{
  "num_hidden_layers": 10,
  "num_attention_heads": 2,
  "head_dim": 128,
  "parallel_block": false,
  "init": "normal",
  "learning_rate": 0.00112,
  "lr_head": 0.00415,
  "decay_fraction": 0.591,
  "decay_shape": "sqrt",
  "final_lr_fraction": 0.0,
  "z_loss": 1e-05,
  "train_tokens": 170100000
}
MLP neurons of a small language model. Each row is named by its layer, matrix (up: input weights) and neuron, and shows model dimensions 32-159. Each number is 128 + 32 x the weight over its row's rms, rounded and kept within 0 to 255. Numbers have three digits each.
After each neuron's rows, "fires on" lists the tokens most often at its 100 highest values on Wikipedia text that the model never trained on.

L2.up190:092121118114117144124150125105067125103085112122081127103161095147100123145156138174160213178096075096131129134106085124147107172172113131161100128151125118189093184155111109123144114117153119138166104079107149097144080107108128076120087010110163131122122117106126107122122099125042087125147113088176130146137178085130184086137074111109197102043130129146072102107092077125049145123150
fires on: " and", " or", " some", " with", " every"

L4.up177:138102138200079119089156114147124118137138149088057123083142120151102130112050141189163087145156103108144130105154044124152098126151117135060160058154056113071111144134099154178151111112146096083169153163134144171113166079104137151153134143169104115181161098157186114189153153129141150142167137188128080153137122154127145066111146163155178123120181144129153163092120167036123119147116
fires on: ":", " •", "):", "\n\n"

L2.up501:152133122142148131169152123113135140172083161112116070118150103192135094105120071166127111161130134137130104096130104090150140111129163040110169127101070131057067155179145083140155166151135149153096083136117182146134170105148127171146092134077174094144101169136141110169135135132143123138108108122100115123174115132147161118170154101153128129087159101153110138116186151060136109111148
fires on: " |", ";"

L7.up217:175123127141130106159140178119123095169070185165108139099136113140099143177175087145176097152142124108107142128097111150117096148174171089122146130134132210130128168151098154097118143118190085051180132168170137092180112101158125114107060133157121131094139138223155167101162146177152166170110210135099136072108132154097144093107102206131144118147130143168094115137111063167131116101142
fires on: " and", " p", " or"

L4.up594:155127117106121105138198067143110166153094133135121125065115062177121073116128093178141175137162129144074123108093093135209113150116140114120190131155062137092129172224109114171157136099152110107099140119127141124088127113161121183196131107104176048131207128107152120184095174155170141131125114091080090095197099137123187129122126151122189113085204151116124136116188119068134090143140
fires on: ";", " |", ".", ":"

L4.up422:189093139102197152188092131122119096156102123145148097109142145100127112136160152173111087126143123089148168115129147187133119143122120093126135179152112120151111149118082098101136125129142157141152133110115119096149108186106162123126126094061093109079135113129166159043124111111104112193127141093151152157154052158141089078159097126126196174127115116123130108152194120159137147087139
fires on: ",", " several", " and", " many", " two", " various"

L4.up513:157132087220149142103137076101100101147070152128141038111139126173154073109164153133135106179120131145118108106162088125136091129103141117141125130145100109088198135150110079144159183128085128157073144137098129205074137120153127141138092144101142127129131152087107131115110132109101169126103056145113115125158141108129098074154151128132139155107127147118110140120182151131142137120166
fires on: " |", " "

L2.up612:080126138127064068103086068124175134132137087083145090122162151207106093153122140164151158163113191098121148105082130136072158146123151108090091144164108103162121084140156131142002128104097089083140172129144157129102142159130152131155121098164130103057152132130150125091096120126112125122143147152165130159122187101156115139165158159132191131109117124050163096102057096135119169109154
fires on: "|", " "

L4.up569:126094132203174071122124079135144092211135139130125122078093170136221112124127144199086149122126197198148165106166079090202082141152108143172170116132118112139103147163104099130139118116125115149147109091128112111136141146130126218156100158124165062113132142148141142160075149131173147133164083183102069179102159090104118150130160051129167107133132168108072124155067174088101111094139
fires on: "–", " place", " of"

L4.up625:110106100181117110143152065110093154149128146102135069113091113184145117171122073127172102171147159146105155114117109153116102139112156114146154097112068139070103181136168159149139117085137107141134182177154151128116193108137126136183100113156137111140183084145153083138135172152115164146089146138101105138155104117101148006117115151100146104146097117134050144129140093105157150167193
fires on: ".", ";", " ", ",", " |"

L7.up990:170201138191092117146112145117144078122062128110152107152101101131099128160079050167190114139133172088144126113149121101126128089128115074086138135128092137136107136092098154158136141123143125117124159112121127152173059124105155150038115087131125148122079142118122094106143133193138100116106103121090063033166190124112169122127120187125097090116101167131094055095065148151087073175076
fires on: " |", ".", "a", "s", " of"

L4.up295:105179133165076157141124118148176124091115074152178126162148126133095146120091078139162169152128133084141076128090139145153177061136205129094116128110068123138131104066091193139150149115078108125069199116150128179104151098138130144107145118161111161142136143086199159144131141150025108167166126125130127125147170122123170134110182120137137134130123118046153103089115174103077085156144
fires on: " ", " |", " |\n"

L2.up103:167120126064141143172101133149129057151102158171145130137179157078139135090127084165178109146142050099169143138103081133167140138135169114198088147151078141151057138148040174129199101140098171115097132144106136074147058168110110091099146126088155133135191167158149154158172119132099057095180115112105177085145110132138190129120088119124143033095179108167170136152124116157089117131151
fires on: " were", " was", "%", " had", " is"

L4.up434:092135125112136147136144104116125148118138091127140130148109204128143082122130145210113135089138161135163158109150107114133124130101124117171161114159075055149154118141088208159139152135161098168118162145119133149035064131144120134159116096133124118138158151110123117157179154154088069134202098129154110121122114104132106166139209161123185112123157147103197102075103221115137168132095
fires on: "8", "0", "3", "1", "7", "5"

L2.up203:091091122129078104128048128103148105161085228116093089061098068126130108192133124192182136165123158110103185099120091169149045140153164127138118172148115105103122124145086158167117149163192105127077143114098128117117174124141093145134121145120168145103134157107162165157104138145129062123120110166176075146114133119152067086159165103194164161165123147113062123155122139097151135104136
fires on: " the", " as", " to", " that", " also"

L7.up940:095111110108113158175170101139157110153082108153135117124130087178137086202129139163138111167197095065144122085162108143171092103169196115081162128080109154124117195105107177168152097091115064159120218127170154129093204111107147127119139062147174115151157083167134138122108114129136110132110137161123090120121161112105093085113137150113125119116116102161144116103177089194132110164105
fires on: ".", "F", "D", "S", "U", "P"

L4.up858:200146117173140101211105139141135083178169164160144172089076133080161148144162129207142129116107122173130182145123137139165109105116110141141141127130107151047165171140108146108148121131233137127147142075106136100156081128125106174106121077095126111090130136169144162119132130163179166124113135170122137107139125062148141089084102172109131131110120153199107130160080145125014119041149
fires on: " and", " or", " +", " to"

L4.up330:116051104181132110136084134127181092133107162148118141080114142139107098195193111136117103171148149151079109111154141135126083132161121130152119161155125127169141170144085083104131117162138126153154088092096123124169193170122160114128142141116149034099120148137157178126130094101137161164152116182118160141158048119165088049121074141111174150166197160100120100153136097172135111100101
fires on: " for", " a", "ed", " from", ",", "ic"

L4.up613:134134124116124188141129122099098106123111159184087122156106102094115102118092153102232131141098083083158106124118122149179115098141157123101082163156128132116069142118136110124172137112111157157094196108098147133144120098124118147115156117151117105063162105097116142130136174156112101157056108139180079130191108125104084046092125129127071095136099107093139101117233162117174098119153
fires on: " he", " it", " It", "E", "978", " which"

L4.up728:115154113082171127140108109136108120165110124162091088143128090206136143169146074117225140119110121092092186095153157117163126177110146119151156212127097151125120212065151111158174055082145127152129142124182133167077161123111106113145081100082171124089127119151112094110112113155086155170040101130116114150141118105089148090141085125157142157164127111150074087162134167082141123129090
fires on: "–", " in", " for", ",", " |", " /"

L7.up747:130115104112064155134122138113055104141117105129136077137105078212152083205130168165119099173194155103109128108101031170208116122146253080101112160114124157111101145109113179160116095049111105127097142164180132127106179140125128133188092077160148145119143129144121130158156132138164140126142145111132111075132157081114147131158124121093150112117118139147150121144144109156121136137153
fires on: "D", "F", "P", "S", "B"

L2.up392:137071131118130096123104119135064153149135136143147140142154091197138074151124174208123136162122080087147151102128105091121150198123125101189112155142081163110054176107130091147118122114141131109164091113093163088049180078117143141137059063125148127063110144144142115149160113133127123153094119089094167109148096102111182117139160108141099117138125139047122131116153150084115159098110
fires on: "-", " play"

L4.up512:147106133119168154116170116144107076180079129119130146125090151136106095136120130171126107140118156145113117107153105096134097184113119092112133158083099130216094160143083070154185114109110136140094223144165132123088124117123104168176066082105091093094139151143096042172154176110125160144142121076115147109124075152109130180117168190123157046113151095152168097132140107109144130164066
fires on: ":", "4", " |", "3"

L4.up154:135117159098124074178034095148133106137087099112124127149115132205133097151107105214153109149129160123151117092107127116140102174136132132176110125153086130124089157092131123122096118126080111176158196123166143117112138107119134130139127065157147059053200203144179137157130082168095125148130116121083151131111091164113123118161148143123214124121148129070110094139087142136104121136098
fires on: ".\n\n", ",", "==\n", " ==\n", " ==\n\n", "-"

L4.up263:177150132122114081161148088101093124130107134098118077133113146150138099147093184241128103154111164126161131132044077147143127137113107077113105104199147091117119094155066157103093165118124107128175117135131151148141100097132154132134116113135132124107134213151124098101161112135133117161205113102121130046141139095110143160164116169124168116101180166075127098116108113111090111079153
fires on: " "

L7.up919:124130127160108143187156122165084144111137125140130126078099096161096120133136106210151087220122162142105096125141112168137106121152093140118146087149082144183101216096099169129161078134131158085084207143210146122107159116101099110084107140132162129117206112115136062146144152126122161105111138179080102141129144178148157124106107151144166090099149162099119143131130110095100137151161
fires on: ";", ":", " /", "):"

L4.up290:092090079221113142119126104117087153149137093109161100107120075160141076154130113214108097189178119173158209135127111144086151192125142143161130107147035079147143120106079155176137127119148136151116161140142138135083132105142153115105116105138146147126118132117148125126134098140115136116173123123103094112126141095099146130155138116116084088115129164126105091046083215071058159164096
fires on: " ", "7", "3", "5", "8"

L4.up844:068132139184136088152099124104087141164136111131146126047156097151134100174073145181104101138150127118141176150123103111185072145086160149115116190189134157124099124147146117097083152113165118113120171111151127108096133153107106250089117105122149145130178154164179155180178142165112122192156148147135092101112148064147144138089179073108141119093107189116133065127156150070131083114138
fires on: " of", " married"

L7.up665:132141139070116125106050112138140136091121142163101095113165109163157116137090104111160120100148111134125153104106151122145169155134156042092138151123115153192103128119127152134068136116120114132102178145119142118121100129096157147153107092119154107094128159120149150125102074181055103167139186094128163044149154118130148113138113135095160069137116078097135112141133124187104114158141
fires on: " the", " The", ",", " ", " and", " that"

L4.up442:120107124166124185147083053165141110200141156183151120134136126141138132147129100177151098176158145138119094133150114174136112120106142146105130114121044118120108154051129093131153122155172106125145202131133119101089177157155189126105145113126096135128161082123255180156082105143101088131113122160093125149120116145166146068110130134142125151091141135109141107130117195092103109141180
fires on: ",", " some", " (", " |", " non", " "

L4.up936:097104133169138139118053114136145155125135109158135128120112118151124131133136085105118177152089089110140090079103003117174179104145189127163170082106102165119135108101150163138170123154140108124089153090144121179081174114156147141127134136166131174157148116130127079130116132181105136109101103202110118099109187063118117120103131134116096085074154089091125145102120110113091139112128
fires on: " ", ";", " at", " hold", " to"

L2.up679:148117148148158151173169057127058147192126184146115117104088098156106100115122173159142161124110143110091099133160094130171098148110139129134137090147119150042136158189126089133154200091138129201130064105125125122130144076159121153142093101125124088177131128125115140152104153126136070181056136141121089079140132130128154133131171106145104160079111154167076166110108161113115092018123
fires on: "–", " |", " ", "-", "4"

L4.up388:148100160141133123108087110112089195128135139138160128113110116145124103165119152170221129154095057123128148136104124166145109175122139131100097150115089169039150154087117087116138059137166126124134166099119137133097118110079193108139105138093108165063102070144153128158104120156107159138099150116079148155143110157099132082119217122140168166146156118064161112147162126105166119118129
fires on: " /", " air", " ft", "-", " ±%", " £"

L2.up155:129127150073131171155105163140150152148084147164131121096131140114135117158115097155148140144130090143146124090143108148203097115143192148148141132074110187139153186186120149114138089169100147131142142136178114102088055133113103127109132081096175112118166180168129189131129088158101059126147125131171148068156121145108213091120094149152144102064114126163102128158151102146050131115161
fires on: ".", " with", ",", " and"

L4.up230:115153174142131136151086144119120097153097136136138096093165191154075084121135144149118151158089123106142178101116148169198144060204125167101121133176135102079154124183090139130094152093174100128111179085148139122155134104064147089111132139168133163119123160136143143116126078146096108186111135178119158129143088155088152080145230097153114129121147187187093143084105153136088135068050
fires on: "\n", "-", "ro", " married"

L2.up174:109047128108088149148112140133118172129074192085151051067105112196110107119151127187125124143129099087130122086127090097157121149155145074133182146149102120148146167183127081173117153137158153101169109147095171174127162131099146124176080045173156094097097159102154127153131090117145117116143066134141124140136114082155154128145139144144150146136162127105129131132155147080081096149113
fires on: " the", " by", " of", ","

L7.up537:168121197189132126151108090097119038073123145218108144138114158141076158145096161102163181125201191186117167082108145090167200102157097084115122214081106104129100142177094086114133095135160110152140145144098170065173147153108103165133033087131095103076098179127114157167114090133109136137160106161132101169130122118177137114090129131090148104153115133117122126080116157168107117062145
fires on: "ant", "ar", "al", "her", "id", "ul"

L7.up189:109155093116139121139140125168136140119156106165104102109128104165088097137144157092156145145115175056123162115156091119146170088060138099160166161135131223165148116198076115127104100182098104182120139116092162142086130103140151168098074093051160162139120153121116143147126086188090088114196133117102134114205199047132127131157104102133156084124151197134135121133153121143125150123094
fires on: " L", "in", "n", " N", " D"

L2.up368:096085130184114155234036108118140185151141141111146074086061111111113080121148130113115112149125088142172100096145070176136106141179108155143176147097101160125208157112158131153141120156208119093120198128217151128086161140139171135127101122082093155127141078120130117131114132129091110147141149183115160151120140117121099077135188119133159162148130123123128144147144120063093147141108
fires on: " (", " ", " Website", " in", " of", " ±%"

L7.up939:099076178195067119103092121158186074129120131178142127144022168137164169109118155146179136135097167177132174090139125114137146075075196107129176116120094079128156190157113096174173097157159131155148180132093135150144160142074144085095140098132060106128098089157165141150099061109108135155145143139135104092122159093178106116136104125130166109140153132087139086115099129084103139113115
fires on: "al", "ed", "ul", "ad", "am", "as"

L4.up31:168121119159119104152133128164136103108107151150123153083151080137117125127162127214120167154143175094105144127097097122160138150079154131092160109222102159106113079116060132164102099164150095109197141138101145177130102138167156141117119128158177155086160102117187131087117167156110113157155139092111079106160140088130127165118111155150160069049122160116088113136125106068110114125236
fires on: " his", " w", " this", " would", " that", " they"

L2.up787:140055114135109122218054097127110148146123122132161127129155157167133076122110109154117048179202131123205139127137082208112166148126101131138155144113084122145108150146125178161136128114156128099168191160172163111070095101102126117151134111128143135053180150146129129153183054126073146161135139150123154147120077098175112115130178127150131124143117127112112142096173135106126188110100
fires on: ":", "-", "\n\n", " by", " /"

L7.up958:168173112227143091129123108135117149160169110121184166110168117130115091109089173164154125134156087217156128126117073138110165085076183104084166172125063139139100090105161197133136151113146053102123136100085150095083167079104142143155125128100156106156134174141148175186171122158046118090143144131070140118102200056164172106148148177145124101116146130079175113117127174060101139139140
fires on: " ", " |\n", " d"

L7.up339:103059114151102081168102077136140180167120143121151124109066141145090112141140141119122124111107134124153104081124119156149145157143093182122165134112055113131124179123132136162123151091187157148077168099209128091074165101173151143130089140107109159117200042078129110097138140179116143139156124164080202103131140095131139132123120114142150147125110104143138122102210198088136142104104
fires on: " of", " in", " (", " %", "In", " "

L7.up472:111151126160099110168140106105148148076069160179147095138102122135102111144123091132091137133148123183137099095115131164160106099092110143045120107067083149132169116141098092088104168102156143145149156151143135153104136155166201127138155125046170087112107145111126179079092128129064138147179116110138065111129115082158144145159170197146163122142134142120097076122115158133050127068151
fires on: "ian", "'s", "ous", "ia", "able"

L7.up239:138129087155171138092058204074131083143084162116148117144199080100146138158114094136179065182140121097147119102187126079186101112130118103142101161122117130120097147146088182128191093124104136136092150161130134125146110133069124165089138144092124113145184129156095146137155143127086153152168123144176126112209106118117102124139129163097126050128194140146181146155113112140129105175098
fires on: " was", " came", " were", " lived", " located", " fell"

L2.up840:163137129144123062160114155129117075155112182139166133141136142146145106199142148242157166138085162134074103101162122114154079113158189120123153158104140135081112104161136147131137128148134138077192101112091113121124162118135119120112102114067170117150147201131135122174174133140142077102161066152121101122143090076109175081151148151193135118100113137114084158118092084125135110115127
fires on: "s", " well", "es", " parents", " prop", "p"

L4.up912:173066124070144154162103122093139055190103156165101133154096147094147065141141131132110130138169168160090098132153132158107113093157137061163097166189073116185137136101136119114127117167108157104137139154096130101134149156119166156164096035090123038142126120083113147104127100107065138118165118164150110151122143100166124076191109141131170114124161103147130094112129100157134116121157
fires on: ",", " and", "191"

L2.up391:140123139124154165190076038127135144135083136175160107121119127194117143148104096140178133155137149124086149104170052190160131090080099142112157117109065184093131183108111147150190141119152121080119167090188119183063195147173144104151136115117127101092206127182181114117091122139019113179130138143143166131154101136139146045104106122158137155090115130152123108119140147081140184120132
fires on: " |", ":", " –", ","

L4.up167:139090116205133129144133077141066162147129108197139088055098102112152113106121139139125180169159147161115105108154103201177122134120155131167148108176146206097151142163054123142162181050097123149125088078124140171157168122151132150081078076106129121166202077102081135152119129157091125133102120137137067108121159053137138126117121091124158115116110160167095117109134141076045139102103
fires on: " |", " ", " B", " A", " Y"

L2.up514:146119128116110101120052087165174092144138112124186092143179154179109093151108083158163134165140155088137170144071147147098181115106158139056138127132115084145085091135088166089094142073113142130132145077083165115115120096088132107095144112135192130108159166130184155087104079138084098132113130135134165146103160085149126074132140116135146108082157144067136089133073133119068141086131
fires on: " |\n", "\n"

L2.up842:088133141153145101159143103097151084141078137117131084121105111126120104095130118157139170172135203172114076123152108141177143107181185076171135113138067108137119123195102120138115116116140145141136174145142182179109221196117133136162053103128092111108190062102152150132168119111087149134174083159142041145150134045170074119161138153185171164092170145113097118095136174142121103157104
fires on: " and"

L2.up580:108153126133121139178103132121069122156089146110161071101138183115073102173128158221133119133143070152153138097148137138157143131158064158165099137166086095107064128093112106158130154135182142131107132144163152027153092085088137150159116133166146138086134142121166136193179119129076117137139110125085133150186113147078127092140234086125127150084115109114061130093139148079159074115155
fires on: ".S", " household", " median", " no", " population", " average"

L7.up193:100112086153128130092133119126142071113112085115135100127123069150061136177103128143142138206125118118124124092136087110191097141120135127135132132082120211100120152121120164159145110043099109116063172134119149105113132086131133080107096096141127142132174187144122093158124136138122106099149137123129092144168169110167155155089140165157095136095135138122105069110145113139129062177111
fires on: ".", ")", "el", " |"

L2.up788:114074157085093128157100164160078098190146158196160164085152130137144119067154144163127105161180115178188111097149094135114112166127147096136111148108099139127101162140105108126148159128167117139126160152185124089035175151128162163103141144100150113096154178169141124150138068135135102148100115109083181086119117130110081144111163134143120097131121105107155127142198166101067156131112
fires on: " as", "-", " -", " by"

L4.up709:126102109139129108195090084109117105159107139114164099044078117111116097176119135187123134127138164108080122085100086174136133194113118122153107186172122183091116153170119116171176136071166126124093134092142130170119135125104098184092078114159125136063216186107107157150129100124110106118117098150146087100124168089167148137148170120142140119115131113123114111091064178075110138116094
fires on: " ", "0", " |", " /"

L2.up756:112053106110105061157073108108111061177114129159140086104151098130139045118147135164080083181164129149180083076145156174104173140173134096102150128164073135179115100158131165147144157094076188145121161164118164082107151123093127126135102102094172148062137144098218141131150103123082106140172133112151101132142153115155136106204181127116150123149145144127091080128128163117096160151141
fires on: "4", "0", " ", "%", "3", "2"

L4.up783:129121111086124072102123074131135137102105098120063091063156143141141118120136127199082192143162184147112206114107139190157142143128158096113176100156132136171132117169080148140066190130157129106168139164152152113122123148159163130135105114114190127074119148114142132120104094156075088132153105118100146102145148076114144145148154136104137111101132111111106118095153075110116117066126
fires on: " ", " the", " his"

L7.up89:124142157182168139105113115108181130171161162175104110058079163144102120126092118095194136082093175178084186131147191151175138208111213143114150185147123121167064120094125146138141097124178120141114179104123132147094154126110148127114117118125161092135178078183120097149139151112098030148109087200118093121154056122114144038120121108140137059147120106097077117127129202083102153082156
fires on: " to", " from", ",", " in", " for"

L2.up518:196119179105058138129042115126117108161090200160159100093140082112132120146087098204169107118138146157153127107102043177140146168126178159174156106046068128135164092160101189140163126139183132157101168134179108126092149149080124149125136109105139157069141107124175124109134136135105110181113121151177121110127158153112106150168139168117127135116143088160098087184201179126106206142147
fires on: " as", " at", " to", " $", " Website"

L4.up191:115158103157164179169138081160157174145133158068159115088125087132102123094117071129178129180126077075163165144126082143144111150165177114111110103141087130114132171094104142145144125140158106099107166147181152156092166152107135114092136142192126137106142112113155122119108110196079067117120155135097141096156121094103179139127097156109119132070127127127146123092106130058121125211158
fires on: " |", " ", ",", "+", ";"

L7.up818:116133179099098132110163097138133098154116169136114073174090168139159111111045133160197121138080127095176115117164124098124158138125150136114117119101125189118108142140203148123051162153090069143220128171109130157134081134075195129150134102132130150150182109129145138150168106122129148136138175141124062117152131091159129121101088162173140117185162133094164110190197109081116128117194
fires on: " M", "em", " Im", "m", " S"

L2.up864:176101133157097089187140089111117179149085145122113093106124116166114092110096152143119166144112090090114152116087058164162131124148128124153129141081122132154138136157112119141149138109152094135153114070145116192079143051132104129130127039089148110137168185145119097084178142135133109087134165159174169116141126093106147038125101140127167094089116088094082087082122109050083157088125
fires on: " and", " |\n\n", " two", "if", " or"

L7.up593:175110107108139178148122102139140128138111099183176152166213085162076139178194156110175122137126116142074118091157103101160104170125211112150133163159121153117136168161143137126167081091053130129132078108134141079158141113058110136145114172106096115133152112142161178128094095114095127182086132159142203174187151154115161069183087143101121111170181099168176161128147101137173119087081
fires on: " |", " the", " are", " is", " find", " allowing"

L4.up779:125085136140141120154174112129097079158081142117098064091133198119072054141089175192099160172091143162159142114132131151164171105121114128149120065137135112094146044156113126148122156108178124140106178087125156091174122144114147140146124168173102155156171133138139102179140125138146160153157182185116164132143115147130134072135219094139165068105178130094107111160120145140129119073095
fires on: "-", " •", "|"

L4.up65:092125146097138120183086087152149101141137096079143115143138149126149097143131083183080172172132189074172149149123152149083177156167133113095104085170080124136150104113098181099086106125161118127139165154130161098142136171113164126136135105152144102057117149152211209083086064151123059141181143163114126166104155101116138140153134149122167173124136102085125109101084145110081101112149
fires on: "202", " ", "201", "200", "-"

L7.up695:118150117122111048107128105115146161128137099128084135094121140168189117113076160135162136194146146149132166163125098132078127091124093144101061169156136116191070148110111094093113091164055141126160152157140128045156116168172127137099149112122104128083148161134144134094141101089137108103124167147107154174168154141132110192103124135098207082117166183100151058081142139116165120083144
fires on: " ", "202", "199"

L4.up580:140114103191176148078173101084116145145130121136132084117093071144144100101141141130164129152111152143069103119155112124150103113115136117119141162156115159055159120160140087131164133123101085105128084089094118200134163104145132130124092105114137111107153097129122172122103137116074130170141081145156090118138136092156142170123146082138125188127164173176131138150089151100170149094129
fires on: " |", " ", " L"

L4.up902:167122093153172135136105144116174100192107154178150109087115147171111133134171080123129107119209171043120119110162127182156171124179140104093202117131104123139147153159075120103116137120136112146155109103124122135149183155097131176097116117082121077088114092158158192081108054142150122203135113126144077122126082146139094042135135184123117157143163118168153111150174109167125068106094
fires on: " the", "ed", "ied", " to", "ized"

L7.up321:140099082098096146116135078095082134134147117146103082130133121225071065135091132107148143162142165084127150121114121167158110132142173108093176063148098130087125166184145132164101122114111119181067109114143143139124150099146089144183064099098159126141123122101114081119121131149099133177112083097162075125206159148149157078170124100121175112077101158151109135076204131132134143131110
fires on: " ", " |", ".", ";"

L2.up614:117085097131184123163094143121126141124122123170159088163125162195141057119135106150176172171153105153135135087192122114180139127108155085137159134129057151122102175130158102163075115100059125091104154136145142121085191084125160128146093049125142092141138112126125154151148098135068128103124148157107106135152123085105130084133154107167148099102097154145104095117131145094134129128110
fires on: "–", ",", "\n\n", "2", " ("

L2.up986:104064068131169141143116134093107124180094173122139101094112069157071092204151112200163116150110165131111082087165089099175134163140141111157133164190068156072088158134137092140133213138164163105123084172098110164158183091111146165159097094180153113072151143109153150156166142109106132153106103155116110107131107089132152056154172109142157164075109103132102145105100111125127078118132
fires on: "–", "-", "th", " be", "-s"

L4.up214:099129087181091156136137109153139150128117102101139103148075076156148085153136076178098150188140127113147128148147139095135114133126214132105100155114137114164117170097097198134086149052074104151183119111180157164112155143089162111105136123141164132150136122134118085122141118193113158132111166083097033044111195089118128181131103164141131114073101132125139123117090128098078110101140
fires on: "M", "P", "V", "R", "B"

L4.up968:147102122097222158080151086141083150133121181143090073153062134131156102160114179153085165144125124147194096141139128073131143151074168126136116146101130152133095113108167190144087192128083104137154098125121160152152143160160187145175106131191109151156157146168141118167188088120132113188142164126146121098136152136171094114134129111147146159171153103048212140146189046162183117149120
fires on: " S", " M", " Al", " Qu", " El"

L4.up298:145099107153164107129122090166153094112077139173079099055105141137098119137126155129109123174158104109102112122159067140149094154099126093114179099149090152100160126160088072123177173105170117127234113107158137142121213134131190178103131088170132081084164215175132131120127074158154146153123138090102149135125131160126103087116116195157184172130188148119121106135155097120116149143092
fires on: " to", " by", " the"

L2.up463:120129101141126142104144107077150112174092142120132094104046083111133108136106156136118143135145171143110086086162111154127140052181112063154159118119064148122130124134141122129130117170160134148109176151136156174126157162127131182146079073115102091104128110098150151093114101156108119181195087158135058132157099086139175135127161202159132146105139140179138081119149170104122080172146
fires on: ",", " his", "'s", "4", " her", "0"

L2.up951:125086109140110145130095114149121081155063206117167070100085122182107111196161129173168137131101187142106153104129109112152052151168155123155162148136095122085078136180112156182157125062165165100120101129121143117112182115104085152141093091073182109089152167149127148181165103124140099123110118143107055164109117059174108091183162116139153124106169137117101125119114106108121144106095
fires on: " of", " as", " by"

L4.up168:139073116098143150133155119098116138112139130156122139147103162128144081110094135170123121120157134096164102094128084100187162145128141108083218169075124189175148158162168128170176075088129103169075255114148132172105114169103119157197136123119134094127123113121133092157142156121130131160185175158163102102139127142150070073154168087146132142162142090076171133172170168071145069136120
fires on: " |", " Votes", ":", " career"

L4.up880:156124137139143148159045131140154107146150145162119140130118119169062121091138163118161100191109070137128119062165091126193135107121129116107125139097119173101166134127124123153132169113094121109133132089161145116097177104113155148132143144080103163131190206158118142172144115127042130133127128180126143135149077129215127113128137183155100093121186155157168168171118130114101129116049
fires on: " was", " is", " l", " were"

L2.up97:106110116126106114180165201120121107157075132117173127099208141192116106206141118171126089137120133108134141110174127128141092095172130100119132154102100124123094131194087130175119123112096130121138111198086120093108099059127112135140135093127204179125157159133108158147212172115155123114135121177153039127173126005140121102169119096160121096128115141118114112116138128115137115117104
fires on: "2", "s", "ment", "p", "ass"